config = dict(
    positions='rope',
    qk_norm=False,
    init_std_up=0.0406,
    learning_rate=0.00141,
    decay_shape='linear',
    train_tokens=495400000,
)
MLP neurons of a small language model. Each row is named by its layer, matrix (up: input weights; down: output weights) and neuron, and shows model dimensions 0-127. Each number is 128 + 24 x the weight over its row's rms, rounded and kept within 0 to 255.
After each neuron's rows, "fires on" lists the tokens most often at its 100 highest values on Wikipedia text that the model never trained on.

L19.up27 [141 149 135 101 130 100 119 137 126 193 132 149 141 116 116 125 113 156  84  76 130 129  73 113 156  94 180 150 116 131 156 161 103 141 116 119 115 128 123 142  91 143 106 131 129 156 152 131 114 148  88 104  84 151 108 136 116 157 165 122 104 162 102 104 102 151 154 178 145 130 114 171 129 112 123 140 103 136 123 114 118 130 156 130 135 157 123 104 183  99 108 133 142 145 108 141 164 123 128 158 183 107 143 113 174 129 150 149 135  80 122 106 162 128 108 115  74  92 120 133 115 111 101 134 111  80 146 120]
L19.down27 [ 90 121 109 184 135 145 177 137 113 116 134 165  88 153 126  79 164 124 103 153 162 137 138 153 106 143  99 155 128 124 108 139 115 148 159 127 132 127 147  94 108 136 136 141 140 102  86 134 145 124 130 152 137  98 166 129 128 125 138 130 163 152 116 114 129 131 129  76 124 126 152 116 149 113  96  91 132 150 145 136 140 139  88 102 118 100 117 114 145 130 125 116 110 147 119 150 159 138  88 146 134 183 143 110 117 161 105 126  81 135 114 102 131 127 155 154 146 109 115 132 144 115  99  77 121  77  94 141]
fires on: " | ", ") | ", "0", " February ", "art"

L4.up636 [161 142 133 132 103 117 174 136  79 155 117 127 160 139 163 106 138 143  89 145 133  83 101 138 103 137 111 128 119 153 110 167 112 129 128  91 126 124 126 111 118  96 130  67  97 141 128 180 137 123 136 140 137 120 112 153 163 154 162 110 119 101 130 125 136 148 153 142 174 118 143  99 124 119 126 161 151 136 151 108 155 108 127 122  93 139 155  96 186 135 124 111 123 160 110 126 108 155 141 110 157 163  88 155 162 173 117 106 139 127 138 103 131 156 117 144 134 106 120 117 151 123 129 120 158 167  97 134]
L4.down636 [166 136 133 115 162 140 119 167 118 194 139 144 151 145 141 123 134 141 137 136 160 119 162 136 120 177 148 108 149 103  76 196  99  55 154 160  89 120  72 126 122 102 128 121 149 129 117 101 118 153 128 130 117 107 143 121 158 116 137 100 142 125 141 153 114 122 113 130 130 107 118 113 103 157 145 139 116 144 141 132 101 132 147 149 123 133 146 157 142 156 135 105 108 161  93 154 107 136 151 115 170 135  70 153  88 189 146 145 116 141 119 113  90  85 115 104 119 116 117 120  79  77 156 130 106 153  84 131]
fires on: "ers", "its", "ets", "ards", " ", "ots"

L16.up1241 [169 102 150 119 117 139 100 117 129 138 100 179 152  83 165  91 114 136 152 132 123 115 145  96 152 125 108 109  94 135 135 151 119 160 118 126 127 162 160 125 107 132 150 135 136 135 109 114 121 137 164 163 156 149 121 152 131 116 147 107 119  84  87 127 154 143 116  99 113 115 132 124 215 144 153 146 122 138 129 125 111 131 120 107 115 137 125 119 159 122 154 108  99 105 137 109 130 138 116 120 115 136 163 141  96 133  93 136 103 120  98  75 153 169 136 121 145 104 146 121 163 120 110 192 133 145 162 154]
L16.down1241 [116 140 104 111 123 144 172 156 146 105 111  94 124 147 165 137 111  86 117 146 145 162 139 145 101 120 156 140 104 111 118 154 129 127 124 146 142  89 121 139 136 139 151 114 100 126 142 116 111  98 112 159 160 145 152 109 104 124 145 107  99 148 150 133  78 126 149 114 158 167 123 158  88 123 143 105 132 117 133 140 155 138 144 148  96 116 156 106 140 106  66 128 121 129 149 146  98 143 127 160  67 113  99 139 150 156 157 120 104 101 132 111 137 128  89 141 136 172 124 143 133 127 110 115 114 147 102 132]
fires on: ",", "ric", " ground", "ical"

L4.up1011 [122 120 109 117 134 104 101 160  90 116 100 120  90 101 121 145 191 140 156 120 118 124 118 170 147 110 124  91 139 134 197 145 135 131 153 101 166 134 132 124 144 166 135 172 123  94 152 134 137 166  90 105 131 149 167 132 126 172 144 111 126 103 120 144 139 185 126 133 144  94 138 106 121 106 131 144 114 126 144 152 136 126 170  73 128 129 120 107 144 105 137  61 135  98  70 107 148 163 133 129 149 139 153 111 144 132 121 125 152 130 154 141 144 184 125 153 104 164 125 106 118 164 129 145 177 158 149  88]
L4.down1011 [119 158 127 105 124 136 156  78 126 131 156 121 188  92 127  87  97 127 120 152 134 109 158 127 110 100 166 125 125 107 124 108 152 152 177 132 126 137 124  98 119 155 133 108 103 142 118 137 116 115 133  82 125 124 131 118 126 125 161 119 139 130 164 147 101  99  97 118 144 146 125 116 126 124 103 155 110  87 169 134 136 149  67 162 116 117  81 133 153 146 149 119 170 144  97 232 126 160 145 127 129 119 106 167 127 120 110 148 136 141 146 136  77 115 112 109 153 111 107 109 164  91 154 145 146 144 166 126]
fires on: "or", "ion", "ic", " other", "id"

L4.up1433 [156 152 140 134 141 105 117 142 103 141 105 113 114  97 137 150 135 130 105 109 179 102 106 126 123 139 146 102 128 148 128 150 170 115 131 140 107 136 106 115 149 157 131 132 108 127 138 120 147 182 152 131 132 130 122 142 142 142 111 120 114  84 179 107 109 164 170  95 159 129 104 124  81 159 138 156 134 118 130 163 158 138 133 104 118 113 120 130 116 111 141  95 124 113  75 110 120 151 126 150  95 134 135 135 147 131 152  95 161 159 143 134 129 100 113 118 113 129  89  81 153 131  87 100 100 118 128 100]
L4.down1433 [109 126 105 129 119 141 163 135 129 126  59 130 117 156 114  92 164 124 106 122 120 137 156 144 115 152 130  95 140 116 153 119 109 140 157 143 121 166 115 133 162 121 137 147 116 120 105 133 154 122 104 103 128 131 144 129 141 133 104 131  93 129 115 113 107 130 156 144 153 139 131 107 125  99  81 115 149 134 128 134 162 112 159 171 139 185 123 161 111 122 131 119 165 118 171 148 148 119 141 136 110 121 130 152 140 134  90 152 127 127  71  76 139 145 124 153 100 104 138 173 157 103 154 134 118 194 150 120]
fires on: "y", "or", "ost", "on", "ion", "er"

L4.up94 [183 172 122 131 160 108 129 138 106 152 134 115 112 147 155 119 143 145  80 138 145 112 130 147 131  91 130 111  85  87 124 135 107 145 145 119 189 132 164 103 110 120 125 150  79 138  94 128  82 171 142 148  99 110 109 162 120 124 142 133 137  93 101 139 146 174 134 116 176  96 171 108 154  99 153 150 140 118 153 104 148 130 157 155 103 179 106  99 160 155 113  90 117 110 123 116 140 128 160  88 117 141  86 119 136 135 113 142 179 135 148 137 121 114  97 115 127 125 158 137 108 135 110 126 118 137 141  94]
L4.down94 [129  91 188 114 160 135 138 151 107 149 143  90 114 158 103  88 106 119 147  87 114 103 131 172  94 137 123 104 175  83 123 124 105 115 124 140 135  94 109  97 147 169 135 133 145 113 156 107 106 108 118 139 114 147 138 113 189 103 148 143 128 171 101 138 122 106 150 118 145  71 130  88 121 158 158 125 128 123 139 103 129 159 112 110 131 104  86 119 108  82 155 105 108 151 157 111 112 118 165 120 120 129 150 160 129 160 142  92 145 112 113 138 125  81 138  79 164 115 154 136 150  94 140 170 144 131 113  99]
fires on: " took", "ts", "ards", "ons", "aking", "ets"

L4.up637 [120 101 102 157 129  98 213 152 120 137 109  82 103 131  87 150 151 149 149 169 136 126 126 149 138 115 160 132 103 128  92 100 113 119 184 110 113  99 156 145 118 153 192  92 144 167 131 135 149  99 123 114 130 142 149 118 139 125 153  46 104 123 121  94 105 154 114  75 127 138 138 128 141 125 136 134 164 123 131 152 153 167 172 124 155 123 155 123 168 138 122 102 113 102 137 136 131 169 137 100 104 142 104 132 151 128 108 101 163 146 177 147 116 146 127 142 131 121  97 115 153 109 144 145 104 162 140 131]
L4.down637 [110 153 106 130 151  92 160 162 108 122 105 132 135 113 118 155 168 117  89 126 101 105 103 145 104 109 151 147 132 135 118 125 120 110 138 135 122 121 107 128 109 113 144 127 108 180 117 144 136 130  59 128 125 147 138 141  90  80  98 150 116 154 108 161 117 140 146  98  93 121 146  98 128 118 153 117 128 152 154 165 156 148 144 154 130 134 208  85 178  72 142 138 172 110 109 117 125 157 156  96 120 128 151 123 126 130 137 111 129 123 149 130 125 104 105 135 151 120 160  69 144 150 112 167 147 179 112 138]
fires on: " between", " between ", " both", " between the", " last", " some"

L4.up661 [129  99 128 152 162 116 156 140 109 141  99 100 133  98 121 146 136 143 157 154 103  91 153 140 108 119 166 157 101 186 154 117 123 159 147 148 147 143 135 104  80 134 141 107 121 147 124 120 147  92 136 110 120 135 132 126 134 106 133 100  95 150 143 109 105 133  72  59 104  88 107 130 138 123 156 143 134 133 169  88 106 160 152 121 145 122 161 122 147 138 132 137 129 122 121 120 105 105 125  91 134 137 117 143 188 168 143  96 141 151 125 123 133 133 107 144 116 139  91  91 153 115 143 129  99 106 135 176]
L4.down661 [137 122 105 150 124  98 131 157 102 181 105 151 170 155 121 153 188 134 146 152 124  80 160 145 114  82 149 128 114 107 120 143  80 157 163 170 139 151 127 134 108 138 112 122 147 131 143 110 146  97  89 128 139  91 165 105 135 114 113 130 134 168 187 131 131 166  82  82 151 123 115 108 142 139 180 130 162 116 116 126  70 130 116 140 145 104 126 142 140 120 133 111 125 113 103 116  98 110 141 108 116 150 106 128 158 129  73 153 117 113 143 166 138 118 102 167 132  92 125 170 146 136 141 141 151  82  96 159]
fires on: " between", "r", ")", " between ", "a", " both"

L19.up394 [137 136 122 137  94 113 136 106 137 148 116  76 142 123 119  85 159 130  95  92 108 127  60 191 145 125 119 146 130 120 103 140 122 195 135 154 108 140 130 131 108 138 187 147 158 108 158 114 137 138 157 150 124 155 121 141 112 164 146 131 139 140 104  94 119 134 152 136 133 141 137 149  97  97 129 115  87  93 118 105 203 114 122 134 170 131 191 132  97 125 137 102  76 109 131 125 140 185 140 127 162 104 116 135 118 181 101 121  92  99 121 127 138 142  93 118 139 119 129 144 126 118 114 127 151  83 155 111]
L19.down394 [110 111 150 130 163 111 123 139 114 121  91 179  92 110 123 141 124 134 124 132 159 127 116 124 105 132 140 129 125 129 115 108  97 155 133 140 105 124 124 110 125  67  90 154 110 110 141  88 132 104 132 141 161 129 145 129 119 124 107 112 137 137 131 110 130  94  63 119 139 119 187 107 116 129 111 108 193 104 104 142 114 121 110 150 138 183 160 130 147  98 147 148 118 107  73  98 128 105 148 112 149 146 114 189 139 108 142 153  69 145 103 151 119  81 131 141 123 143 177 157 132 150 176 135 122 144 136 116]
fires on: " | ", "att", " | K", " | R", " R", "; "

L18.up1392 [137 141  65  96 146 144 130 142 138 160 127 117 175 118 115 154 148 150 112  95 117 118 115 157 111 141 125 163 136 148 131  93 135 135 113 167  94  85 111 126  97 130 157 128  93 136 139 120 110 145 138 127 132 164 164 178 123 131 164 118 106 132 114 160 101 138 164 151  93 126 176 121 128 143 150 108  92 109 122 143 138  89 104 108 153 105 176 150 118 127 165  93 116  53 100 148 130 107 116 168 176 142 171 116 128 134 112 136 109 103 114  90 114 129  99 162 110 137 138 127 126 116 106 153 127  79 134 104]
L18.down1392 [136 139 170 162 129  98 132 112 130 110  91 136 113 119 137  83 145 142 117 159 164 135 114 151 160 107 118 126  69 168 123 169 137 142 153 183 139 102 137 147 115 101 123 115 143 130 152  96 155 109 135  71 107 110 115 137 119 140 123 106 116 120 160 116 147 132 136 119 163 129 142 154 147 126 148 105 147 150 168 144 143 179 156 128 128  96 131 116 146 123 121 154 141 140 134 101 170 133 134  99 106 124 138 109 104 124 149 133  79 127 126 106 115 157 123 102 128 165  97 126 138 120 127  83 110 120 146 130]
fires on: " | ", "am", " October "

L4.up517 [ 89 102 102 126 133  96 160 102 123  93 110 106 100 134 144 145 148 125 143 157 150 105 105 134 140 125 157 127  88 144 144 133 129  90 125 122 103 134 142 188 152  99 127  95 143 114 142 128 153 143 112 118 116 134 178 148 122 156 104  84 153 130 134 113 118 139 104 140 154  76  96 127 174 133 106 138 124 163  95  79 114 154 180 146  87 111 130 147 164 115 147 132 133  95 146 109  94 126 117 131 125 158  70 126 140 126 124 127 121 127 144 111  97 139 141  86  83 146 167 113 153 185 124 130 103 120 132 120]
L4.down517 [162 140 128 132 146 161 184 111 135 112 135 111 106 142 131 148 149 138 122 152 193  85 150 116 105 127 163 136 134 129 146 128 113 119 164 114 129  86 104 195 140 124 116 138  87 120  87 104 139 180 134 142 120 107 119 121 130 138 121 119 123 123 103 101 133 121 135 124 119 114  96 101 129  92 135 121 160 124 117 106  81 142  92 140 109 113 154 136 173 121  96 130  92 144 195 156 122 119 149 146 137 170 116 114 124 115 138 122  84 104 105  72 101 179 112 112 144  68 106 157 122 127 135 137 166 116 178 161]
fires on: "\n", "==History==", "augh", "itle", " to be", "ether"

L4.up1529 [153 117 109 128 111 121 201 166 114  94 124 136 142 134 120 137 130 158 104 140 112 112 141 117 126  93  98 139  65 133 141 123  89 137 162 123 173 137  70 103 141 118 126 114 115  86 135 157 146 109 128  96 134 140 131 185 123 147 122 113 112  94 129 108 125 141 130 121 133 110 135 108 113 132 161 172 161 136 130 136 142 130 141 132 157 149 130 147 141 148 156 127 112 119 117 114 135 123 137 119 154 134 129 149 159 132 125 123  90 120 156 138 135  95 205 100  96 109 119  76 132 135 136 161 123 127 131 166]
L4.down1529 [124 114 120 155 147  99 107 158 152  79 104  85 120 139 101 132 101 141 150 145 141 131 128 130 127 104 139 149 165 158 128 123 116 131 156  92 140 128 126  71 108 124 102 133  94 112 121 161 157 144 125 160 144 125 109 137 115 155  95 108 142 184 141 109 176 117 145 185  62 135 151 143 113 138 122 107 127 114 152 148  91  95 120  95  86 123 139  63 119 142  81 134 138 176 118 115 149 137  96 141 151 118 116 148 140 143 115 155 155 117 145 124 126 109 143 164 146 125 111 140 135 128 130 110 121 119 144 162]
fires on: " ", " had", " have", "ists", "ers"